Weights of a small transformer language model: MLP 2048 SwiGLU, no biases in attention or MLP.
MLP neurons of a small language model. Each row is named by its layer, matrix (gate and up: input weights) and neuron, and shows model dimensions 128-191. Each number is 200 + 20 x the weight over its row's rms, rounded and kept within 0 to 999. A neuron's up and down rows have the sign that makes its largest values positive.
A block is one neuron, or neurons of one layer that tend to fire together. After each block is what it responds to, as a language model described it from the Wikipedia text at the highest values.

L5.gate168,217,180,179,211,160,203,223,206,222,237,187,158,193,172,195,199,187,206,208,193,216,226,174,192,170,217,202,204,199,221,185,221,197,213,208,194,216,217,202,187,202,206,215,147,204,197,203,194,221,215,209,190,198,208,204,134,193,174,207,193,188,212,215,204
L5.up168,215,174,180,178,187,227,207,224,196,207,199,208,157,166,209,191,202,215,173,217,201,225,209,201,214,166,201,236,214,223,182,159,204,196,173,183,164,204,210,179,208,239,205,206,201,186,192,199,171,225,225,201,207,211,211,197,193,221,205,227,189,168,170,175
L5.gate240,196,178,169,194,189,179,183,142,166,213,189,172,212,225,197,220,206,210,190,209,204,211,187,207,218,192,221,218,195,200,169,179,228,212,210,202,195,197,195,164,192,235,202,234,211,206,156,185,152,198,217,181,173,207,237,179,199,169,202,235,200,191,205,158
L5.up240,208,183,216,209,202,198,203,204,220,207,147,181,172,202,249,219,196,194,219,203,196,219,170,209,169,220,188,219,151,214,206,197,204,190,204,220,208,210,200,169,187,177,229,191,203,205,210,192,198,201,203,187,204,193,209,215,191,187,207,185,213,197,239,194
L5.gate830,170,181,166,173,187,193,230,202,213,214,193,225,213,160,185,188,223,183,180,198,175,195,154,193,226,186,219,198,217,216,184,208,218,188,211,223,195,187,179,206,195,167,241,163,195,214,171,194,228,168,232,209,210,201,243,205,206,173,224,210,216,213,205,188
L5.up830,232,182,211,206,216,184,204,158,239,180,214,172,197,161,188,182,201,176,208,201,208,241,198,194,222,207,173,200,200,224,231,229,210,175,194,204,188,235,192,197,195,237,203,191,211,196,190,201,168,163,207,193,186,188,188,178,199,200,214,199,200,182,194,199
L5.gate943,232,217,201,185,179,214,252,199,231,195,191,207,173,220,206,235,232,233,220,167,193,201,194,213,183,205,200,195,204,209,173,204,207,205,181,244,248,211,233,207,222,195,180,140,219,196,164,190,183,208,223,189,192,216,202,220,186,186,175,191,206,245,184,171
L5.up943,171,198,212,208,183,185,212,211,197,172,178,202,217,229,211,194,193,188,212,207,218,213,176,204,196,198,193,207,187,199,194,218,210,195,181,215,216,209,217,187,208,230,221,209,207,221,212,237,174,232,222,195,164,201,250,228,217,191,189,191,174,238,132,201
L5.gate1226,203,213,185,197,182,243,186,209,202,200,217,218,214,179,180,250,209,245,170,213,226,204,166,222,147,185,176,229,203,209,178,204,211,189,192,209,192,173,194,193,191,199,193,190,235,216,201,189,206,217,207,198,171,204,171,205,239,204,207,165,223,248,209,191
L5.up1226,214,169,196,211,202,223,167,187,185,218,208,174,207,202,211,242,157,202,180,202,177,213,191,179,190,191,221,178,176,191,214,200,211,175,177,233,197,181,224,214,206,183,248,199,194,216,157,196,216,148,178,238,192,166,198,172,234,190,211,199,218,210,207,138
L5.gate1653,211,164,175,197,191,176,196,193,197,221,173,184,180,185,203,189,191,219,196,206,255,229,172,196,194,213,201,209,206,195,227,194,194,205,190,206,189,197,216,182,223,182,216,211,209,174,198,189,230,246,223,191,197,181,205,231,198,183,213,224,190,243,167,184
L5.up1653,196,169,201,198,195,225,203,179,230,214,242,164,189,175,213,183,224,221,241,203,210,167,212,183,209,120,219,212,185,211,217,235,218,181,200,195,218,169,253,180,218,229,217,173,188,211,221,228,202,183,203,208,192,187,200,217,245,240,208,193,198,209,197,150
L5.gate1777,200,239,207,201,188,189,188,208,200,192,210,198,192,215,196,192,209,177,243,192,199,208,177,184,157,215,229,200,231,170,215,239,182,239,186,225,207,191,194,209,217,175,184,250,173,244,194,202,163,173,197,196,197,190,199,189,190,172,231,200,199,204,234,184
L5.up1777,209,200,205,212,191,187,193,175,198,204,200,202,224,201,172,204,197,193,204,171,203,184,195,260,208,218,219,228,183,208,184,221,222,165,211,239,180,221,197,217,228,199,220,150,207,202,203,216,180,202,212,203,221,193,223,214,215,178,210,206,197,206,198,198
L5.gate1985,237,192,201,224,193,157,256,209,233,220,165,166,177,195,210,202,181,186,189,207,165,189,191,210,185,229,222,200,210,234,234,195,210,204,189,188,213,213,212,211,180,209,233,217,192,223,164,167,193,181,172,203,162,229,201,201,200,208,203,203,205,200,199,207
L5.up1985,248,222,227,206,210,207,202,227,218,172,202,195,220,210,207,147,173,173,195,226,191,227,182,216,168,202,223,194,230,187,222,172,151,198,200,196,199,181,221,190,200,213,179,184,201,204,206,214,187,234,217,187,223,192,185,194,190,205,227,181,230,206,217,158
Fires on "on" (also "at", "On") introducing a date or place, mostly "died on 6 April" in biographies; also the day number after "On".

L6.gate408,198,182,159,166,192,213,213,196,190,184,204,163,245,180,178,179,216,261,219,202,162,206,176,213,188,166,213,200,237,221,175,183,196,183,192,192,211,169,201,173,228,183,160,187,264,226,192,195,158,182,163,215,201,180,214,165,184,207,193,219,188,212,204,193
L6.up408,178,220,188,189,190,177,262,193,184,186,162,210,176,145,193,219,202,207,219,180,226,196,204,153,207,180,187,168,165,214,211,216,203,213,240,216,190,224,229,249,190,180,216,211,218,135,218,190,206,215,214,202,203,180,183,171,216,186,218,239,197,198,192,182
L6.gate437,198,189,180,229,211,232,195,186,164,187,216,197,208,168,191,162,188,224,182,204,221,220,189,175,193,197,235,245,205,185,198,180,206,181,174,205,215,178,205,209,205,201,153,200,221,183,200,163,147,214,202,201,191,160,150,217,178,173,188,220,156,181,197,219
L6.up437,189,240,208,226,193,226,202,220,214,211,198,218,205,203,180,213,202,218,187,206,230,193,225,213,158,209,193,214,196,190,201,196,186,209,195,205,180,180,183,181,212,223,208,196,229,207,198,204,208,215,200,211,168,185,187,195,199,191,212,200,185,174,209,210
L6.gate961,225,224,183,184,218,235,201,211,230,178,147,200,183,196,160,211,216,203,221,199,228,163,212,183,164,194,215,201,191,229,238,192,199,188,188,197,202,161,218,163,195,189,203,211,222,177,224,192,193,204,196,192,190,184,186,174,177,196,227,186,176,172,200,189
L6.up961,195,195,187,188,196,233,235,220,228,185,191,217,160,221,231,211,206,188,220,171,194,179,220,229,208,204,214,191,202,208,211,182,202,195,190,230,219,208,237,203,192,205,183,175,192,205,226,166,229,199,199,182,186,220,216,211,189,197,193,178,201,205,211,198
L6.gate1829,171,186,212,164,206,189,191,173,197,196,176,204,195,222,208,207,167,174,189,194,180,217,213,210,182,214,181,154,180,221,186,208,176,183,188,204,204,214,201,191,191,207,211,233,206,180,217,187,194,196,212,237,221,244,211,233,194,182,186,156,193,178,188,156
L6.up1829,213,226,175,206,180,242,223,214,153,239,213,198,200,217,194,216,208,215,199,178,200,167,188,180,173,200,159,207,222,221,185,195,172,186,146,178,201,194,183,190,205,203,204,210,199,217,226,186,197,188,250,177,165,224,217,241,219,242,214,195,249,187,180,212
Final pieces that complete a noun, mostly plural -s/-es or -ation, -ment, -al, as in interaction-s, clash-es, distillati-on, recruit-ment.

L5.gate604,162,200,164,207,163,200,202,216,188,184,203,209,207,212,192,198,213,214,220,234,223,182,208,168,189,212,174,150,203,208,218,165,182,201,187,172,193,197,216,222,212,182,206,131,219,217,181,177,193,191,207,184,178,153,197,163,188,216,161,215,163,176,194,191
L5.up604,201,202,200,205,176,191,214,175,196,183,238,197,202,208,210,206,193,234,172,210,150,213,204,200,190,176,190,187,191,183,205,158,181,187,220,239,177,156,248,189,206,249,192,225,220,189,230,202,258,221,186,178,219,231,195,192,199,207,190,177,176,211,222,202
L5.gate986,195,217,210,202,199,209,196,188,177,205,183,206,202,217,198,153,201,200,213,189,197,219,208,192,188,231,177,216,206,201,184,187,180,190,175,163,203,198,175,230,190,177,195,198,249,197,189,181,168,199,208,190,216,217,227,214,202,167,212,177,192,182,241,188
L5.up986,221,221,177,242,178,206,220,224,190,199,152,213,202,201,188,203,218,171,185,233,182,221,168,178,210,181,193,219,184,209,248,222,155,206,199,186,223,198,233,193,209,181,235,195,224,210,205,188,205,204,206,192,188,184,189,204,221,210,190,235,213,179,183,204
L5.gate1029,198,168,199,183,212,213,187,203,212,219,217,205,236,167,199,183,217,245,192,215,185,216,211,207,182,164,195,192,214,186,179,181,214,220,211,186,225,203,201,190,200,211,203,202,208,187,210,204,176,207,155,214,177,183,211,177,208,190,207,208,206,229,209,204
L5.up1029,221,208,228,208,157,203,182,184,185,194,230,220,205,175,171,171,186,222,219,218,190,210,237,179,189,194,182,209,160,230,205,182,212,207,186,170,204,216,159,191,210,214,199,230,225,230,203,201,192,223,192,234,225,171,235,175,174,180,174,226,205,183,202,192
L5.gate1104,157,189,226,232,186,212,239,192,162,181,218,206,260,217,202,182,176,212,191,222,228,212,190,192,159,188,185,206,205,198,201,221,209,205,209,190,191,180,210,193,200,179,233,202,194,196,223,224,171,205,174,181,173,219,195,239,197,199,224,182,193,240,192,203
L5.up1104,211,206,199,241,228,193,215,177,176,173,227,195,213,220,194,137,159,180,208,199,193,209,189,202,190,211,203,191,182,206,222,230,157,188,253,210,216,190,191,198,193,193,187,207,188,210,199,164,166,234,241,208,172,201,218,173,212,181,195,219,192,209,209,144
L5.gate1132,179,177,193,192,209,183,213,204,167,198,186,216,202,209,219,204,205,178,174,221,194,214,232,179,188,192,218,175,192,219,219,230,181,175,193,199,203,216,188,179,169,214,203,191,198,199,218,209,185,216,205,185,184,171,198,250,196,209,252,205,192,187,231,149
L5.up1132,182,235,208,178,206,189,187,180,163,201,211,196,236,217,188,221,206,201,194,188,190,216,176,211,224,187,204,164,206,206,200,220,172,215,222,208,207,218,228,235,187,201,191,238,196,201,188,179,224,212,207,215,220,255,198,219,206,200,205,173,196,172,231,207
L5.gate1231,214,194,149,214,190,204,191,220,156,203,199,192,186,179,216,195,188,217,219,183,206,194,211,202,190,199,229,225,228,180,195,169,204,170,175,178,201,162,220,161,213,221,167,194,236,205,202,201,163,215,188,202,206,181,213,204,216,210,186,190,172,203,190,237
L5.up1231,168,206,205,205,177,204,197,213,194,204,202,199,188,191,197,220,175,220,194,190,229,175,217,162,197,189,177,193,195,208,221,237,189,194,239,186,176,215,224,223,207,174,195,203,219,178,222,152,216,205,205,191,176,149,221,183,196,180,222,210,149,225,184,199
L5.gate1800,178,202,176,216,169,234,221,223,192,241,181,164,175,218,194,173,224,183,236,159,170,193,183,177,201,210,174,243,174,217,183,176,210,190,211,174,167,190,198,181,201,209,221,214,199,163,208,189,201,192,196,194,226,196,197,242,193,184,207,189,193,224,185,219
L5.up1800,216,212,193,184,208,163,197,147,170,173,174,256,207,216,199,235,208,204,226,221,206,151,202,191,215,198,184,237,183,210,188,229,172,194,190,173,201,210,164,170,209,155,178,216,191,192,216,220,248,196,184,171,180,208,248,211,177,202,200,173,170,152,218,200
L5.gate1902,178,226,188,185,196,191,220,163,214,233,206,186,202,204,201,217,202,195,200,253,201,221,176,174,195,201,204,226,211,184,175,196,196,177,207,220,203,198,209,150,203,204,206,198,184,208,196,187,213,197,176,196,178,225,224,200,218,136,224,215,180,175,214,230
L5.up1902,162,215,250,205,212,156,200,188,214,204,229,169,217,217,200,203,218,200,199,205,189,221,204,170,194,221,216,201,193,204,199,222,186,216,215,201,181,180,232,179,189,185,232,201,204,202,199,185,178,229,227,225,235,199,185,211,213,190,204,222,197,228,205,217
Final token completing a head noun, often a plural -s or word-ending piece, after quantifiers like various, several, three: portfolios, parts, times, types, expense.

L6.gate70,226,181,204,213,178,205,204,215,181,193,209,226,220,207,200,215,239,213,193,230,203,218,191,199,210,213,194,228,205,202,196,212,203,201,232,216,190,203,197,213,167,236,196,230,255,226,162,161,216,210,196,200,197,172,217,250,183,153,181,203,213,184,211,166
L6.up70,202,185,202,187,168,184,222,244,188,186,205,232,200,220,213,241,216,202,201,222,190,225,170,195,229,220,186,211,192,209,218,215,212,203,241,228,153,224,210,210,159,221,178,225,209,204,148,160,246,213,193,205,211,177,210,243,190,177,181,211,206,190,214,181
L6.gate290,226,183,193,184,203,207,203,210,218,180,200,208,217,196,189,195,214,214,214,206,210,209,181,214,215,198,194,205,186,223,188,215,219,201,221,204,189,211,196,219,199,175,204,232,225,226,194,171,204,162,196,202,206,194,217,209,183,195,206,214,228,202,199,199
L6.up290,221,194,194,193,190,184,234,201,184,203,212,197,180,202,211,194,184,207,216,198,214,205,175,213,199,209,185,210,180,193,221,200,197,179,244,228,182,212,215,232,189,175,195,245,199,194,195,190,199,213,184,214,232,203,186,211,189,208,191,217,203,183,188,197
L6.gate885,190,206,212,184,200,189,204,197,159,185,177,200,219,212,197,265,220,204,213,202,227,211,170,197,203,198,203,188,207,211,223,185,209,193,230,232,221,195,212,191,158,186,186,225,175,194,173,196,205,176,164,195,171,196,225,189,194,226,176,197,201,191,197,195
L6.up885,184,197,181,153,193,173,226,215,191,220,184,218,215,207,225,218,195,201,222,205,211,213,181,205,195,208,214,210,212,228,213,212,193,202,214,214,198,210,185,194,146,229,164,182,205,201,183,177,197,219,160,200,204,203,183,185,183,198,170,169,233,171,187,179
L6.gate1219,224,207,212,206,212,207,182,201,210,174,181,202,205,212,195,222,265,173,205,201,199,221,170,231,231,201,233,215,181,196,226,222,246,189,232,181,173,206,229,213,222,203,214,218,177,202,163,197,150,229,200,195,199,219,190,212,209,181,169,217,208,176,205,214
L6.up1219,197,173,221,192,194,194,206,195,205,196,209,181,180,223,223,216,198,172,207,215,202,241,227,234,201,174,152,225,226,218,225,202,179,215,226,216,200,169,168,184,176,206,187,189,223,184,203,223,171,178,194,185,234,206,229,183,200,207,184,186,201,200,197,201
The first = of a wiki section heading after a blank line (==Career==, ==Early life==), and some sentence-final periods in biographical prose.

L2.gate467,200,179,196,203,245,152,193,193,197,185,203,209,204,208,220,192,196,231,197,196,200,197,225,240,187,194,208,187,183,179,221,190,183,193,205,182,201,215,178,230,235,207,132,180,161,208,193,187,150,173,184,176,194,189,179,219,221,196,202,194,177,208,204,185
L2.up467,208,205,173,192,249,205,201,202,186,198,186,192,167,235,217,187,189,213,204,183,205,169,196,197,189,173,210,186,187,215,215,201,210,184,174,182,145,181,204,230,168,196,151,228,203,223,164,227,199,167,212,221,227,184,208,186,199,188,213,183,159,195,209,192
L2.gate1298,200,175,248,221,196,217,207,192,206,174,219,174,225,206,237,177,220,182,200,202,209,207,187,208,205,190,168,216,181,209,214,202,206,222,211,202,204,192,205,206,218,206,156,211,172,227,149,219,178,191,200,169,207,183,177,221,205,207,200,169,167,210,218,232
L2.up1298,216,208,210,196,205,178,217,198,163,220,176,206,194,205,196,236,183,184,214,172,192,192,206,199,202,171,227,191,203,166,187,199,233,195,225,220,220,184,216,200,175,196,179,198,204,183,176,228,210,178,193,213,213,210,195,191,201,196,189,225,203,202,198,198
The first or second "=" of a Wikipedia section heading at a line start after a blank line, as in ==History==, ===Group A===, == Aftermath ==.

L2.gate114,169,185,197,216,187,205,183,222,181,193,207,209,201,188,169,190,220,183,189,210,199,174,207,185,188,213,208,190,211,228,190,202,204,198,212,199,177,198,196,205,212,218,214,193,220,196,203,209,176,176,216,162,195,171,201,173,161,148,145,198,239,205,230,217
L2.up114,182,176,227,198,199,212,214,203,191,179,193,201,204,193,198,208,186,166,201,185,221,189,227,183,175,219,197,199,210,223,207,221,197,200,194,163,192,208,173,158,189,227,211,205,213,221,164,200,205,198,251,183,191,213,220,171,164,165,176,192,251,168,215,230
L2.gate1981,218,165,199,218,201,169,224,228,226,192,192,197,176,169,218,223,240,213,235,217,251,210,184,176,194,240,192,234,177,190,208,170,235,194,200,233,210,195,217,205,182,177,227,184,148,206,200,165,184,190,204,215,203,219,191,238,198,186,181,193,181,191,185,186
L2.up1981,218,173,169,216,226,209,218,231,193,175,208,220,200,214,189,192,219,220,227,212,187,201,192,190,204,182,204,202,187,209,186,185,195,201,213,233,188,227,240,208,185,219,181,178,190,214,201,180,143,178,221,212,194,189,228,238,194,176,181,198,185,199,201,198
Prepositions and verbs of entering, passing through or being inside, such as enter(s), through, inside, into, throughout, plus partitive of and on.

L5.gate267,213,240,194,219,206,238,178,191,205,218,206,214,180,214,200,200,208,177,195,186,195,243,218,223,220,195,183,227,261,208,221,203,211,195,178,228,206,202,208,204,243,215,225,162,194,205,206,192,186,211,231,180,186,197,213,182,200,186,195,183,185,221,205,201
L5.up267,217,181,176,186,201,183,239,217,181,210,213,206,150,168,208,206,197,200,232,194,155,208,145,206,209,172,169,191,185,198,189,195,180,193,218,220,207,195,182,198,163,213,188,203,192,189,199,196,249,201,200,172,217,242,217,197,224,180,196,216,191,185,210,187
L5.gate318,226,196,197,186,169,163,188,206,176,206,208,198,190,214,211,201,237,174,222,191,173,205,198,186,237,229,198,189,181,212,219,218,205,206,209,217,201,222,198,217,171,239,201,212,192,226,186,210,209,214,191,212,222,195,194,211,178,216,181,207,185,192,241,204
L5.up318,153,180,184,217,198,197,184,246,195,185,210,197,199,233,227,225,218,185,174,193,226,217,173,202,220,221,196,196,211,222,231,217,215,181,243,240,166,226,177,213,170,226,191,194,182,199,162,204,204,171,190,204,177,167,224,209,208,178,185,182,202,232,214,191
L5.gate841,202,170,226,193,175,171,166,210,217,193,224,209,187,209,199,182,220,196,205,190,201,202,162,226,227,213,200,164,192,178,189,203,216,208,209,229,192,220,189,187,182,210,156,195,218,213,186,164,202,219,210,208,163,187,165,178,177,213,219,213,191,169,219,200
L5.up841,215,205,211,211,186,174,223,200,177,189,190,210,168,232,247,245,199,193,175,192,160,210,185,223,224,234,215,196,195,219,222,202,241,234,227,196,215,228,193,214,197,206,184,237,190,196,177,191,204,228,207,222,236,163,209,203,216,166,202,195,237,170,238,222
L5.gate1098,240,209,206,200,197,179,167,186,199,163,216,162,193,204,211,225,199,191,218,215,199,212,202,231,223,155,178,175,195,219,200,184,206,214,181,193,212,207,224,189,170,243,202,213,188,208,158,210,208,141,194,208,197,197,191,200,200,210,171,206,178,168,205,190
L5.up1098,179,155,200,184,200,167,229,218,196,196,170,188,181,190,197,214,193,190,208,214,205,245,214,215,214,222,158,178,188,196,203,162,206,144,191,171,208,199,192,189,179,217,200,216,200,200,212,216,198,196,201,195,224,206,185,179,193,166,179,197,179,143,177,209
L5.gate1291,219,179,231,200,200,165,249,208,210,158,202,170,191,237,215,249,231,190,215,187,177,257,230,197,214,214,218,168,215,215,196,229,220,214,241,196,205,185,201,215,181,201,182,184,191,205,169,174,186,230,238,195,209,238,198,193,219,198,194,205,176,180,198,230
L5.up1291,136,189,222,164,201,206,195,231,192,184,222,202,230,229,215,189,169,187,188,181,236,226,190,160,143,205,198,236,216,173,215,201,226,208,205,213,201,207,196,160,215,230,152,241,198,206,206,216,226,189,203,192,195,180,199,201,192,218,222,177,190,186,228,197
L5.gate1405,208,201,203,215,217,186,194,166,215,183,214,184,178,240,225,204,211,218,187,180,214,172,190,191,219,247,191,171,196,190,184,184,191,235,208,188,187,171,220,194,210,228,242,197,176,173,179,192,220,172,208,185,224,175,214,173,212,205,179,201,173,235,201,190
L5.up1405,178,185,191,210,217,204,193,240,196,168,187,185,155,191,213,217,214,183,197,192,206,215,204,182,164,204,184,194,164,208,206,205,166,203,247,189,221,211,179,192,209,212,199,194,211,232,177,203,199,194,179,215,218,185,220,190,194,216,226,201,218,188,189,222
L5.gate1502,211,192,228,182,179,175,222,232,194,177,213,213,173,218,238,235,182,187,213,204,183,209,189,220,210,197,194,176,178,203,231,193,203,211,211,239,173,204,184,174,191,210,168,209,175,204,193,154,222,203,194,208,201,215,201,200,192,183,202,200,217,212,205,199
L5.up1502,190,192,183,230,182,189,213,205,183,183,195,229,204,215,195,199,207,188,215,210,204,224,212,193,234,212,192,210,195,208,231,216,195,193,225,212,173,194,195,194,198,206,185,187,202,221,155,190,213,184,208,164,206,177,210,184,198,200,170,207,195,185,209,211
L5.gate1857,194,183,210,199,181,180,194,229,199,179,220,194,202,240,211,232,205,182,236,192,215,221,210,206,221,218,170,194,193,228,192,211,203,202,236,202,166,203,186,185,190,200,173,195,210,197,179,199,222,186,195,196,222,196,215,206,179,188,179,202,196,197,197,212
L5.up1857,196,206,216,223,176,182,208,222,187,180,188,208,189,233,221,247,206,195,215,166,199,207,187,215,244,235,199,204,174,216,232,218,202,208,252,226,165,218,207,195,190,210,204,197,170,191,149,189,209,197,194,191,220,191,207,199,180,183,181,195,202,188,221,202
The first = of a wiki section heading after a blank line, as in ==Biography== or ==Discography==, and weakly some sentence-ending periods.

L6.gate83,202,223,183,233,205,186,222,176,179,181,209,151,181,214,202,200,206,173,197,207,185,201,195,209,184,189,184,157,245,202,169,198,207,217,226,191,235,204,184,198,213,208,219,203,182,185,170,161,214,193,209,171,225,212,198,224,234,208,193,212,183,192,214,216
L6.up83,161,222,199,253,227,206,184,174,182,157,196,211,158,197,225,200,219,212,185,203,185,216,205,216,192,194,210,240,219,207,201,173,192,175,227,193,231,197,204,232,187,202,210,216,210,199,181,175,232,227,226,184,177,194,205,166,222,242,199,183,206,189,201,181
L6.gate374,174,205,196,196,219,204,191,219,208,210,198,210,226,187,166,204,225,196,192,230,190,216,220,192,147,218,210,183,212,202,200,176,219,228,213,210,202,186,187,176,184,210,163,203,207,180,190,177,178,197,226,189,204,178,215,227,201,188,176,186,173,187,172,192
L6.up374,199,175,186,172,206,186,217,154,222,192,198,205,213,192,163,190,209,195,210,217,169,222,173,194,178,178,199,205,192,178,200,187,216,169,196,202,237,194,229,201,192,212,207,173,206,213,227,179,186,187,190,185,198,235,219,177,184,242,207,172,210,197,189,174
L6.gate519,226,180,203,206,215,204,181,230,191,198,198,218,192,231,204,234,223,198,214,199,179,140,205,220,155,182,208,221,170,214,149,210,178,213,187,213,160,185,210,202,208,204,164,226,189,155,198,211,210,218,191,195,188,227,204,218,170,159,190,229,160,231,187,190
L6.up519,192,185,189,211,193,192,194,203,180,169,190,195,219,201,232,220,223,208,187,168,211,205,234,175,201,211,189,160,187,221,203,193,191,188,244,238,164,170,235,186,176,176,197,173,197,200,181,186,176,191,199,187,181,187,218,186,216,193,214,178,169,151,245,195
L6.gate1702,232,223,166,195,205,208,178,174,211,218,205,170,207,240,191,211,197,191,229,223,188,201,209,218,216,193,163,180,221,173,185,180,187,134,184,208,232,205,193,203,218,222,211,191,190,212,244,211,185,189,218,210,207,208,194,206,247,166,177,187,191,175,185,167
L6.up1702,203,185,161,205,204,171,212,205,235,202,199,213,216,187,171,254,201,180,205,186,175,197,188,164,194,187,197,206,183,226,189,200,237,216,222,214,222,198,171,206,231,198,188,189,217,225,193,205,220,188,223,191,224,193,219,209,187,206,196,223,192,197,208,198
Prepositions opening a clause in biographical and historical prose, mostly "On" before a date ("On 28 October 306"), plus "went on", "at the Olympics".

L2.gate169,205,212,188,205,170,210,202,171,177,169,219,199,228,220,206,188,205,215,178,174,222,203,205,190,216,188,190,224,189,183,210,205,222,202,182,205,169,232,209,205,199,177,172,212,207,192,169,174,220,159,193,234,160,223,164,216,223,198,214,182,189,210,225,208
L2.up169,172,231,197,214,163,228,172,196,204,193,188,220,213,190,197,201,238,200,180,173,217,216,204,191,186,197,186,234,225,198,209,212,213,186,206,193,179,170,197,184,201,208,213,172,255,187,179,187,197,206,183,229,179,208,210,174,178,206,188,188,213,192,184,179
L2.gate633,196,233,181,202,168,200,162,215,191,204,190,186,181,221,228,182,222,205,209,212,159,178,202,193,154,220,191,156,196,173,246,178,236,238,213,185,207,220,217,212,219,243,207,177,167,217,184,212,186,178,229,224,209,183,212,166,201,220,205,199,172,204,234,198
L2.up633,178,206,202,192,201,216,192,209,180,185,182,212,216,213,223,196,195,188,190,196,203,214,195,213,171,200,203,196,225,191,190,210,212,155,187,209,220,168,191,180,171,150,168,199,194,187,185,206,217,191,208,213,180,225,198,246,194,191,194,211,195,205,229,170
Fires on the plural "-s"/"-es" piece split off from a preceding noun across varied prose, such as meeting-s, championship-s, trail-s, chart-s.